config.toml
intermediate_size = 2560
vocab_size = 8125
norm = "rmsnorm"
norm_eps = 1e-05
parallel_block = false
init = "uniform"
optimizer = "adam_hyperball"
lr_head = 0.00506
MLP neurons of a small language model. Each row is named by its layer, matrix (down: output weights) and neuron, and shows model dimensions 320-511. Each number is 128 + 24 x the weight over its row's rms, rounded and kept within 0 to 255. Numbers have three digits each.
After each neuron's rows, "raises" lists the tokens whose logits its output raises most directly, leaving later layers aside.

L4.down2267:144160160135162102156161146138140118137067115125189124106115116138129153135096178119110114129105125116089121083162105172137165139171097155165123124138163098112129099144115129071135114126141122085127139107132093146110134106098140129154145113139145145132124140141136097133104085134100121141104119078099106070115131109167138112097150125106107116128109156093073121149191123130106171086141180160114106156100168142123130165140098168088137113134154114110117143122102126073090147087094124124137123166121115140139126153131121120114148157115141145159158109180150124088132126103147124105
raises: "ant", "ater", "ad", "ison", "is"

L4.down1241:132148139110121139099125104123119115134108147168135120136102138117132162132120118142114115127147110140117138094133145147129153146114122163115112104122141132127117174141123149154129107134157138107161148175117069107127144118140166126135113151176120145150171114085128139133127177148140103140147142116121149122190131125125097083134140115120139170098118137125111155130122151138148144101113161156124140146166120132101155132189145081128113117153143137117151137100097075131174116128124129088104101084082156153130097116114089118120105127149128170141092134125155160134138143124154102122
raises: " a", " one", " an", "hing", " two"

L4.down1290:127140137137140119104148161134167119176144113162126144164159105101141140151103109120102105133122138101137122146122118131113144131112172142111143121130118125164129154144127083116143125114112115144126155104118157103109066148168049134126094105124161136100134158141118153150113076121155145161098172130126117090101108142147127156142140144137130096119127102145130163092130119141112096122120120112099134135111118117118141117130120148142134118095115135121152168122080109118109146098137093139122134112146143103146130146208116124118132122129162101088128108142127127140146138104156127135
raises: "ing", "overs", "ille", "able", "ist"

L4.down2158:115128098102130132157150148122169102142108152153137145131103156129090170164056138121104135150082128130132122103089091134134165120108146168152123123183146144130142140168132175110139144114121119156177140154128126122139117148163133138145114151134144117177121122113107130096150099179100083156140116102108112126100132154135139108095088173158160108146129110109142110138133143144134104149122148115151141138142115115140148105105124115167111143164105162152162154094163142110164147139136113161149136164133125111126104142132103065144090128130125127096130179112126109138149133166160115145
raises: "'\n", "',", "'", "ervation", "ped"

L4.down2536:143096145149115166128117089152130105159118171140145100137116094159130119133153086119133121175136118136128155088142160153111137129181111137096115130168103134150102139133115107108128113134161113145130111120123159143117127169168120126117116128107117122141092132102111091093091168144150100174125163147104117155160099086130128117108124124115146144134150084080093082129146111130170120116163105183113111126113157096141168115114112102132137136107104133111138131146150180130109146115131115110086133150101125084196098104137090122130107152128148100126137132137157108159159118148102134122
raises: "-L", "-C", "ather", "lin", "-G"

L4.down628:109113120171129094114148074105177123144154129098061139100134153136135142087100112118135118110136122089134091096074090153114137091117115159075139136072128121162107128181088092137073094140138162161103129100113123137120149147138128087158109101157137165141114164129124148116163138106097139144136112141159172124103130104155133144118154101120100168129136126130120141109126119125152075147092141126134125139122149096111118095160171087166185127103081125106115103138133116124126111145091121139131119114153123130117158153131116189095073176145146166118156145134125162137118120112144071116
raises: "ij", "ial", "ian", "ians", "ch"

L4.down881:121150145138139127120176124111123135145095126097125138142116130169164112083149107118122088094152125084102091097120092162131117171097142134155112126108104171082157127127134092139089108137112172182095129135128144131116171175134114093143133141151129128070112138122103099139128147180120062143122132112140130116124122179147109112108130149120116148138103090133143151127136119082188111105111097148115069114135168136152144078113118152150124148133122107082115165148112107145135128139124106171133128153114132109113175134153103143142109126087141138120133129150139147154159152172115147082
raises: "eed", "ory", "ider", "arl", "ly"

L4.down123:139135106122141128180143089135135119115145109100118109129108151158149145122140140147119130168143109105089146142175115143111131131112112163141124128133146156119156126104122079144163112152151163116140121144073152153116173124136160130120171185121134129106129135133137105127153162152106147111138119095169149148141077132107138147110174138103174132187124158163102082119174125079170108109100124118120122129165122131173117128159120085126119130141147123161136145119149121107125120148130103119112120100116094143116069143133145131152100129113134129132124129108147117127165113102111056107
raises: "har", "arm", "w", "ar", "ary"

L4.down1464:139119157145126124128110139102145117120100137150178128138132100110136150110155129140166130142109125115135118163124126144163120102186163115123135129110079137105135143149132128099113130149131103141121142101103108128171147119137150129111115091155129110122126146185100116063109173133154120173115099097153146115113105104111123147143135146100125105103119101132094173105151124100119168126145086132142086186154123143130177111127094118111124149097094140163117160118097114107084140131130130151109111157166093137117172122120123133080175150178087121131093165132167108148140152116150138120
raises: "ts", "cle", "ty", "ies", "t"

L4.down2329:132102145116125097132124105093119137136142133113143119136104132133156130129138110136160138130146149117157103146126108176117135176079104117128124161115149113154096168131151084121121115161131121112067079161124172117154123146067174129100140118144132160134143142105148173144104154085128077164090130181127120151160161132157105152117100167152134179097134136132117146129082128097145120123132122107132106078155167158111135129126116131171150147115108110107164110103146123110140101118104117100127079112130160183160155141169139136150144127135108100127130118160117134141133127151120109094
raises: "e", "ica", "ony", "ez", "usion"

L4.down560:155176139126121112149126134116145151151125103114135140116130095118112135119098184140138120163129102118105162166119110171136105118156145119132115088134107106101090121144085163140155126140114170114110124124108108122156143118088120098129173155147157132125130109124134159129146120109143108135087156107131106139106119134119080109094100136124152150169115190121111125130177158144165093123104108115151127164125109090140122136118114125157122151126069126193142149130116121141105136149121163110159144139125165090114092105160123131072135142155103101089085118154102140119136173134121130131
raises: "or", "i", "os", "ato", "ias"

L4.down1956:132130089147114148134170154096123120119130163142120094139135111122129119142111145120122144125090136097144162146098125146093122115126086155116086089105178127103146118146136072115163095101106165128109111178157134186111144149105095108136166153121144169134135131121076132096158144103094155117131145134156106153135161073140128107089123114093093103114132081099146154129123071122121130109075137149143126126130128124090159113142131141131135136119118118147110126143181072095082133119129129103109100123138142112137142127106113144135148097121118102088149091124072123126098141136107108158
raises: "av", "ending", "way", "ad", "idents"

L4.down1150:138125100135086120092167134107098118142123124161123108156133155111129148117101131132147122113158163113088119135132112168152174111166180148097122097129096130133175154131145150133111067132129145107128148101118156110088101146130085109112126145092124140120117131122111129141122168111129150104148106110128150136109142145170162171093092174126150127128137099154144087123092139129139156077117121139098118110110088143089158104115125135122151140147160166136145117119121076147154146102123140108152113134152143104122126137142105172084142100141172177146146133129121127170102143105148121094
raises: "ze", "ances", "ance", "able", "z"

L4.down591:143118113116139126120138129094102126143101173093138140128154118126115150116134073128156084109153122132103122108113135164120137088111121135137141066167073133113095107085124133116117107167103108119139098115118128123136156146113098137140168114117120081154160102143141110161106045088131125113138171149142163123146129142110093142093082091148122168119124098176116128115123108119127116094100159171120136100113138096131119150115109133110146089121148152101134115122130121103139147112126114126152142153125126169109128144135117172104120143112090139091119113150125131135102122133125167122
raises: "ranged", "igned", "fully", "e", "anced"

L4.down1814:105187175144105140137130135104111104102139114127180124099128124111087099099086151143126125082140127120141139135139139136139137141145144107100085174130058174161133101124119135108133156105154152101140081115156097139106117131127103136121165153145100125120130121150175118148082133118154139108145140135101140168123159125138106116112126116132150111141110118128111133152123097147141126134115118108115117145121099147095120147145086079131077128104114143136123123081114150104123101115111087146086109125116122108097126107175165172160163113083127169149153103130109104146160149132106134137
raises: "es", "burg", "uck", "etic", "ral"

L4.down253:114112118090115131164188132090118156119131079119138128112136127148098151136160076156110129080171139151124134103154104078091082124132143092112152117128160096156143127070151149126116135131134128160159107160136092117126128105150080103089149101145114125081130133141108117111114142128153138133122174127159152137143105127152162137105104085136106175135153114157128183127093108182131098136132123121096111131125102095091105105130113143133128085111127102153088172116197092143125101093109135079133124159098132133160182148136120159138108093115121114106162124106095123129079142099106142173
raises: "ished", "s", "ently", "ishing", "ish"

L4.down746:120127110152137087167169166153129103121132130141090087154097109141127117124114146094119114121122111150125144129134159199102133132114163135166126115101155150153098142155143132116134108135109121096139109121101139121098128135144194100150113146114122116140122091124083135118176168146090124128077124127111125109131106117083095098086132128112159143168121125147139085144148143112118067117094125164163138161157113126211115161118117126118108126177130142112105140117130127151129118111080122132094135110126115085121130150137144102110119147140113118109131130096134147166110140123150101117
raises: "pp", "ep", "af", "ff", "ik"

L4.down1539:128122140139156133128135122159147163176094139122123110126106153083161100100078149147120098108089135084119145134151117167144174122141119152144109150085135130101177148122134135090111150102129154120153078144056153084116120121143142101144167161108126112091120087090184106142155089153087125129131155105148118154137153147090141131130164090131090128133156114104148162117165140176109112134134166131135152126142116145117169116130154166148176142163118147154124077160120091123135162140186135099145117164141140130146104100113146135143132118135115090124152119121131126097131087135171133097
raises: "rop", "iv", "iva", "ree", "ival"

L4.down284:142120096129109104130128160145087099155121085146125133165108148092148143129138136133121127081100147119117136156130100148118118127163147144131163102166152138135100128113084144142129138137124136133104108176150114138146105112150138112106126127121102132142155113119142173096135134090141165146137105141162174091098121164169160129121152185084142094098134104099136117140159161136121128103120133152150144105110136117125122121121152119104151099165107178153138108174146116174113144113115103149085161111119183102140105135193115135121156162100092142126122139100155142128146112133181072087
raises: "ally", "o", "ust", "ators", "her"